config.toml
num_hidden_layers = 8
hidden_size = 768
num_attention_heads = 9
num_key_value_heads = 9
head_dim = 64
intermediate_size = 2048
vocab_size = 11698
hidden_act = "swiglu"
norm = "rmsnorm"
norm_place = "pre"
norm_eps = 1e-05
positions = "learned+rope"
rope_theta = 5190.0
rope_fraction = 1.0
qk_norm = false
attn_scale = 0.125
bias = "none"
tie_word_embeddings = false
parallel_block = false
init = "orth"
init_std_qkv = 0.0208
init_std_o = 0.0
init_std_up = 0.0208
init_std_down = 0.0
optimizer = "muon_variant"
learning_rate = 0.011
lr_mult_qkv = 0.5
lr_mult_o = 1.5
beta1 = 0.95
lr_head = 0.00715
warmup_steps = 200
schedule = "wsd"
decay_fraction = 0.771
decay_shape = "linear"
final_lr_fraction = 0.1
batch_tokens = 131072
max_seq_len = 1024
doc_mask = true
train_tokens = 792600000
max_steps = 6048
dataset = "wikipedia_en"
MLP neurons of a small language model. Each row is named by its layer, matrix (down: output weights) and neuron, and shows model dimensions 384-479. Each number is 128 + 32 x the weight over its row's rms, rounded and kept within 0 to 255. A neuron's up and down rows have the sign that makes its largest values positive.
After each neuron's rows, "raises" lists the tokens whose logits its output raises most directly, leaving later layers aside.

L5.down616 [122 162 115 178 169 139  94 137 113 130 158 130 174 123 143 141 150  69 117  70 126 153  77 168 109 138 198 161 159 113 130 100 114 131 143 134  74 149  99 100 112 179 123 148 137 119 115 163 129 158 155  82 190  97 197 133 111 132 120 133 139  54 152  97 145 148 140 163 125 156  90 142 156 133 151  77  99 146 115  94 106 128 136  80 163 127 109 118 145  73 156 100 137  68 109  50]
raises: " approximately", " about", " Over", " around", "eton"

L5.down1453 [ 95 124 129  82 126 154  78 139 122 112  98 135 137 135 117 185 110 168 115 108 161 122 128 110 107 164 112 119 217  88  69 140  92 140 180 166 118  94 136 124 116 114 160 101 101 174 138 137  88 118 102 127  86 101 148 124 136 122 144  44 104 170 140 119 132 171 145 147 118 182 197  97 152 161  54  99  85 191 102  48 137  87 143 108 155 141 107 170 147 131 147  78 131  75 125 115]
raises: "ich", "ki", "ko", "ka", "ze"

L5.down673 [139 101 117 159 153 148 159 143 118 133 163 161  91 113  68 152  85 130 147 102  66  98 122 158 142  99 161 113 161 102 102 107 131  96 130 178  97 129 112 127 112  67 114 147 122  77 137 152 136 150  83 101 106 133 156 145 155 102 121 186 106  98 172 160 101 129 109 145 147  94 101 144 141 160 119 122 105  73 123 100 126 159  70 111 133 115 121 118  77  95 128  97  83 123 128 128]
raises: " approximately", " hundred", " about", " ", " around"

L5.down611 [123 124 119 107 133 162 181 110 128 115 154 129 136 123 164 145 180 131 118 171 167 122 130  66 130 146 107 130 142 165 138 131 145 150  87 158 192 151 105 171 121 139 164 108 127 139 167 104 157 144  99 104 111 108 192  92 163  95 172 122 173  99 132 126  80 133 111 129 151 113 169 102 112 124 148 124 114 103 119 117 148 197 134 101 116 129 135 179 185 177 149 175  76 124  65 105]
raises: " that", " of", " about", " if", " stories"

L5.down1775 [137 119 150 164  98 174 134 172  69 137 150  96  84 156 130 151 147 145 110  89 146 215 161  95 140 120 168 140 177 128 131 100 136 158 166 151 104 135 159 156  95 104 160 120 105 123  70 150 145 125 105 125 138 157 132 102  76 189  93 140 152 107  54  41 138 196  80  82 151  84 125 116 129 164 144 142 103 171 172 122 129 106 121 102 161  73 132 132 128  93 118 124 103 168 108 190]
raises: "une", "its", "bum", "uk", "ush"

L5.down1803 [188 144 129 129 208 171 107  87 153  76 145 173  80 160 132 145 135 145 155 182 130 154 159 112 123 182 116 154 154 139 146  90 125 132 150 101 105  81 125 123 116  59 175 176 112 158 104  97 142  98 113 130  83 111  91 106 150 126 111 118  91 115 195 100 164 118 173 118 163 144 117  92 138 115 121 127 135 131  90 105 133  75  67 143  75 156 152 139 152  92 138 183  92 113 152 112]
raises: " his", " her", " their", " he", " actor"

L5.down198 [144 207 169 135 138 180 113  83 126 105  90 127 120 112 148 104 153  66 154  99 116 137 147 122 141 114 159 177 128 139 139  87 188 120 141 153 146 111 128 157 150 193 132  29 141 105 148 135 130 106 128 123 121 138  87 116 147 173 148  25 170 140  46 154 102 127 159 157 106 144 133 170  87 147 103  94 142  98 142 129 109  87 100 141 159 132 144 105 145 136 153 141 124 112 148 137]
raises: "lement", "led", "ler", "ling", "les"

L5.down1647 [101 129  89 105  78 143  49 101 129 144  90 125 168  77 111  71 125  96 162 136 143 131 120 126 117 150 114 177 139 137 114 109 117 130 154 161  99  86  73 112 131  94 105 107  93 109 178 121 188 145 137 106 192 150 120 103 178  97 140 118 121 144 129 116 135 130  93 159 119 112 159 121 158 159 144 209 139  63 108  90 110 173 172 141 169 126 118 180 136 139 161 208 154 138  35 137]
raises: " between", " with", "with", " among", " Between"

L5.down1219 [129  83 139 203 121 176 128 154 129 140 158 140 138 128 173 139  73  92 121 109 143  72  82 137 139 111 178 203  88 103 118 161 148 101 125 106 113 122  93 109 126 147 101  88 168  87 178 101 111 140 102 179 169 117 134 147 133 241 196  69 144 115 147  53 131 139 146 114 144 128 115 110  99  91 110 103 173 176 148 121 127 134 153  86 128 129 146 190 175  76 160 112 164 164  90 175]
raises: "itation", "wich", "als", "sp", "ford"

L5.down1117 [144  97 114 139 176 113 152 113 119 149 164 164 119 167 112  99 128  42 169 171 119 143 140  99 133 171 119 113 172 125 138  70 167 154  96 110 143  72 119 128 126 108 202 136 165 123 188 110 169 170 118 119  77 108 117 135 107 160  57 108 140 201 102  69 128 201 138 108 150 121 160  87 191 119  58  93 159 137  81 120 111 190  38 124 184 124 167 111 144 133 144  41 187 160 114  83]
raises: " its", " their", " itself", " the", " them"

L5.down853 [151 137 121  78 155 116 143  96 104  46 110 129 167 106 161 140  79  96 174 110 115 127 161 109 139 151 169 101 114 115 186 108 121 117 157 109 213 173 108 164 122 117  97 138 131 104 127 169  86  98 152 107 100 178 135 141 123 124 133 127 161 173  83 179 121 153 108  93 150 107 132 128 143 105  78 114 100 101 105 138 138 168  96 114  90 182 160 177 124 124 117 157 115 107 110 103]
raises: " spe", " it", " course", "fully", " they"

L5.down475 [ 81  81 126 105 179 145  97 112 124 163 126 106 114 203  85 175 141 123  99 161 135 120 115 143 204 146 142 107 104 120 110 155  96  89 120 100 102 132  78 156 163 145 121  92  86 130 125 151 139 151 113 112 173 103 102 111  71 133 145  39 164  69 155 119 121 104 113 162 116 203 163 151 138 109 118  90 148 184 184 131  88 171 101 100 161 126  77 147  99 144 101  77 140 153 195 116]
raises: "ened", "ens", "side", " top", "wood"

L5.down1118 [124 148 132  73  97 142  95 110 164 178 143  77 190 140 148 185 113 124  93 161 139 112  66 117 151 140 170  79 159 108 143 127 169  82 117 127 184  90 101  77 132 165 142 123 110 128 179 167 114 118 120 110 139  49  81 141 116 142 113 182 179 104 209 171 175 113 145 146 147 101 137 117 167 131 167 179 197 137 110 129 125 123 157 108 197  96 155 155 117  93 122  95 112  80 159 142]
raises: "iant", "unct", "iance", "ed", "ined"

L5.down678 [154 199  97 124 124 138 100 153 127  78 165 137 163 115 149 162  83 174 165 151 122 157 122 177 165 125 154 139 163 150 140 103 126 166 104  81 144 130 164 146 150 139 126 123 121 154 186 110 142  99 129 176 131 121 119 177 107 166 134  63  81 100 100 130 142 110 170  90 136  68 173 120 170 152 154  82 102  76  48 168 158 141 129 108 130 128 138  91 138 137 137 137 173 121 100  91]
raises: "ories", "ory", "rist", "rick", "es"

L5.down584 [ 92 143 169 174 135 162 106 150  84  90 145 146 178 126  68 132 139 135 136 158 152 133 158 139 163 165 173 145 108 172 108 101  99  81 138  95  82 103 117 123 147 154 114 175 145 154 133 171 135 167 149 168 185 131 114 119 192 170  98 180 170 144 156 143  84 133 138 126 127 112 191 145  91  99 128 111 159 148 126  90 161  77 114 121 152 159 142 127 138 166  69 172  58 140 121 100]
raises: " were", " are", " included", " such", " include"

L5.down890 [ 73 133  88  99 178 155 172 131 115 162 120 131 139 129  83  82 145 145 132 178 127  90 118 119 167 119 111  99  97 135 159 103 159 166 105 156 126 106 161 138 128 150 159 124 110 117 163 163  88 138 152  31 129 141 130 150 126 110 121 167 134 108  70 152 119 130 167 173 180 107 137 161 110  72 107 142 127 146 146 152 119 138 149 144 105 156 162 128 124 133 124 157 161  75 150  92]
raises: " of", " Of", " their", " about", "of"

L5.down492 [114 124 142 127 131 114 112 129 182 141 141  78 141  90 153 116  98 127 175 146 143 121 143  68 148 171 117 185 125 142 157  92 159 154 157 105 168  94 163 110 102 193  66 165 137 103 140 135  96 132 128  74 147 119 107 112 186 127 121 102 120 140 116 106  87 139 127 125 109 161 100 140 136  98 146 157 119 128 146 152 116  88 150 164  64  85 165  74 126 140 180 149 140 112 129 140]
raises: "pe", "mar", "ew", "esh", "pl"

L5.down99 [187 137 124  90 109 161 174 160 150 133 133 111  68 123  97 160 123 150 159 141 153 100 121 130 159 110  82 116  88 146 133 157 159  99 108  70 136 141 103 126 119 111 192 121  75 159 152 168 138 208  88 127 130 141 109 122 153 112  61 125 127 160 124 143 137 183 149 119 103 120 109 173 121 142 136 134 156 141 158 125 126 119 142 155 164 128 136 121 126 139 110 132 147 124 169 165]
raises: " being", " replacing", " getting", "esh", " becoming"

L5.down66 [ 94 102 106  70 107  77  93 165 120  62 125 154 105 130 113 136 163 154 105 100 117 138  91 100 122  78 186  81 107 157 115 137 156 158 111 121  82 146 137 119 161 139 105 174  95 161 177 125 116 125 141 123 116 116  99 114 126  96  96 125  58 132  68 122  95 189 141 100 133 110 112 133 114 215 100 150 146 105 116  95 128 128 122 102 190 198 150 101 114  50 106 123 111 105 128 175]
raises: "at", "ta", "od", "ati", "atic"

L5.down1068 [120 167 198 131 133 202 167 120 104 141 147 132 142 141 101 146 148 134 108 120 187 164 146 161  77 105 201  84 116 130 103 152  99  85  71 154 140 124 143 110 122  86 146  87 120 163 185 152 161 138 112  56 117 126 100  98 143 149 113 102  72  87 192 149 141 187 104 132 119  81  77 211 169 159 171 184 198 142 121 109  69 135 115 159 102 110 170 115 112  42 198  80 146 146 112 166]
raises: "ent", "ated", " offices", "ental", "ating"

L5.down1426 [136 153 152  73 158 120 175 122 147 109 137 179 124 128  82 156 111 105  99  99  59 154 153  75 146 178 142 126 158 154  92 109 172 116 144 137 123 128 101 145 123 131 107 104 122 160 134 113  88 148 147  99 126  89  96 148 107  89 143  43 104 182 126  98 127 127 125 128  79  75 129 147  76 154  84 169  88 159 118 119 126 149  80 105 122 136 160  59 150 196 105 106 164 134 119 133]
raises: "ardo", "led", "ard", "ow", "ling"

L5.down184 [112 168 134 114 120 146 118  89 107 129 189 109 124 142 142 157 118 136 177 120 152 111 129 159 140 133  96 137 114 137 161 171 196 130 184 146  93  88 120 184 144 147  98 156 126 119 158 131 108 110  94 114 140 130  86 126 159 150  53 151 110 118 144 139 126 214 161 153 148 128 107 209 152 131 142 158 119 165 160  90 140 160 138  45  89 174  96 134 122 168 178 170 205  56 107 118]
raises: "v", "va", "vo", "gan", "ver"

L5.down660 [116 169  90 122  92 126 117 131 154  91 163 179 116 114 141 154 196 103  77 119 150  89 161 136 125 141  96  98 109 104 172 159 182 140 105 143 108 169 148 136 110 128 107  96 114  74 103 162 176  77 173  89 175 125 104 127 200 126 127  95  89 118 171 133  89  90  99 167 125 144 123 124 161 196  94 120 156 144 197 115 128 129 105 140  80 155 190  75 128 128 146 152 153  96 140 161]
raises: "'s", "’s", " Among", "hood", "'"

L5.down1646 [ 95 212 136 132 116  90 114 125 177 140  86 154 179 193  83 124 152 172  91 145 102 103 198  90 163 149 118 151  97 118 119 129 159 103 150 116  93  89 142  97 168 151  90 182  90 106 135 152 118 164  98 124 137 119  71 153 133 106 141  82 117 113 158 108 133 144  86 194  85 154 132 147 112 153 135  48 226 116 125  69 113 122 108 137 143 129 120 122 117  99 136  75 105  82  83 191]
raises: "'s", "'t", "’", "’s", " kind"

L5.down993 [156 133 128 122 185 172  92 178 168 140  99  94 138  93  93 130  34 139  79  97  95 142 144 131  44  88 113 146 112 144 109 195 124 100 132 119 126 154   6 116 177 149 164 124 133 138 173 155 111 125 131 187 157 154 105 144 185 107 169 123  85 118 175 108 177  83 121 108 147 174 125 167 131 138 135 136 204 141 140  76 142 133 123 106 115 172 115 102 140 181 107 158 160 132  92 165]
raises: " between", "ual", " among", "uel", " emerged"

L5.down1397 [139 127 105  74 153 139  87 155 176 133 155 164 158 144  61 125 155 114 170 148 157 132 130  94 120 172 157 113  74 158 121 146 159 109  53 132 138 183 126 168 117 119 194 122  97 136 139  54 103 144  60 216 136 120 115 100 137 118 104  92 112 138 130 131  91  58 127  67  86 120 146 131  86 120 113  72 160 143 104 209 189 102 185 104 143 119 165 148 126 122 148 118 178 191 125 186]
raises: "ces", "cy", "ista", "cell", "ture"

L5.down119 [139 132 129 101 141 125 122  85 154 171 163 140 115 137 146 161 129 136 131 123 140  86 109  77 219 120 148 101 191  83 145 121  82  66 131 122 142 124 140 146  97 125 211 100 100 169 122 162 152 131 136 198 113 140 113 179 203 108 110 122 132  86 113  74 142 111  91  91 133 175 136 182 128 143 127 114 159 130 127 193 114 189 151 132  78 114  80 171 168 156 134 122 160 142 105 121]
raises: "line", "els", "el", "ries", "rist"

L5.down755 [142 141  94 121 122  92  91  87 130  89  86 140  84 202 158 147 119 131 127 195 153 131 179  82  72 157 160  86 123 156 148  87 143 155 120 162 202 148  92 157  91  76 153  52 190 132 116 120 106 120 144  78 171 113 112 144 135 136 141  88 126 144  99 139 119 102 113  83 148  83 141  84 137 122 210 147 172 138 130  86 119 119  22  61 122 158 131 124  96 123  81 171 143 144 110  98]
raises: " they", " it", " this", " these", " he"

L5.down377 [100 109 106 173 131 130 121 135 130 173 116 163  80 111 161  66 133 111 123  87 112 139  98 124 136 126 193 126 120 163 139  96  77 104  84 149 172 190 120 107 140 176  94 109  69 118  61 106 100  47 126 193 111 165 104 131 146  99 120 159 106 206 107 123 127 101  64 117 146 100 131  73  90 147  74 119 232  76 119  86 118 104 143 125 157 173 135 135 115 114  72 168 104 136 137 107]
raises: " screen", " release", " editions", " digital", " copy"

L5.down1052 [157  74 159 108  97 194  32 147 145  65 171 114  72 189 156 152 141 153 157 166 153 111 119 105 120 178 117 124 150 160 148 102 128 145 106 130 122 162 147 136 167 136 136 140 149 132 119 145  47 118 176 153 129  88 183 160 109 175 164 168 130 102 150 131 119  67 165  93 140  91 192 122 169  89  81  95 182 134 120 160 145 125 111 133 145 131 183 130 141 135   0 127 150  84 157 170]
raises: "s", "ues", "’s", "'s", " graduate"

L5.down1952 [115 162  67 137 162  89  74 175 156 159 168  97 124 131 106 190 112 204 132 200 134 104 124 126 130 155 138 122 171 139 147 118 170 161  89 178 120 117 162 143 164 129 119 151  69 130  83 166 112  66 167 143 132 116 117 191 122 130 140 182 188 103  81 103 111 168 141  64 146 101 161 122 149 169 147 153 118  96 106  91 115 141 130  96  76 144 103 116 112  95 154 150  98 104  63 110]
raises: " medicine", " law", " degree", " Bachelor", " Medicine"

L5.down1833 [ 87  91 122 107 131 162 133 160 141 161 108 152 130 101 137 159 126 144 120 127  74  63  68 171 128  98 140  71 172 139 114  77 101  57 151 176 103 121  94 190 175 112 140 135 141 123 102 126  98 126 113  82 113  40 133 209 143 127  78 127 117  89  89 160 149 149 137 180 155 164 132 104 131 140 141  69 112 120 149 127 169 129 151  87  71 130 150 108  93 127  63 104 128 115 119 178]
raises: "ies", "rain", "rie", "een", "ries"

L5.down1993 [157 109 143 146 169 145 133 125 100 133 166 212 193 166 173 155 182 108 128 165 119 117 128 140 112  98 127  79 124 131 129 128 177 110 160 148 131  44 132 160  98  97 132 126 204 154 187  75 121 139 118  94 101 139 130 115 141 150 127 167 112  96 105 130  77 155 155 147 131  90 170  84 213 216 110 147 168 108  39 105 129 146 121 146 178 150  93 127  75 141 116 104 151 118 161  77]
raises: " a", " their", " another", " an", " its"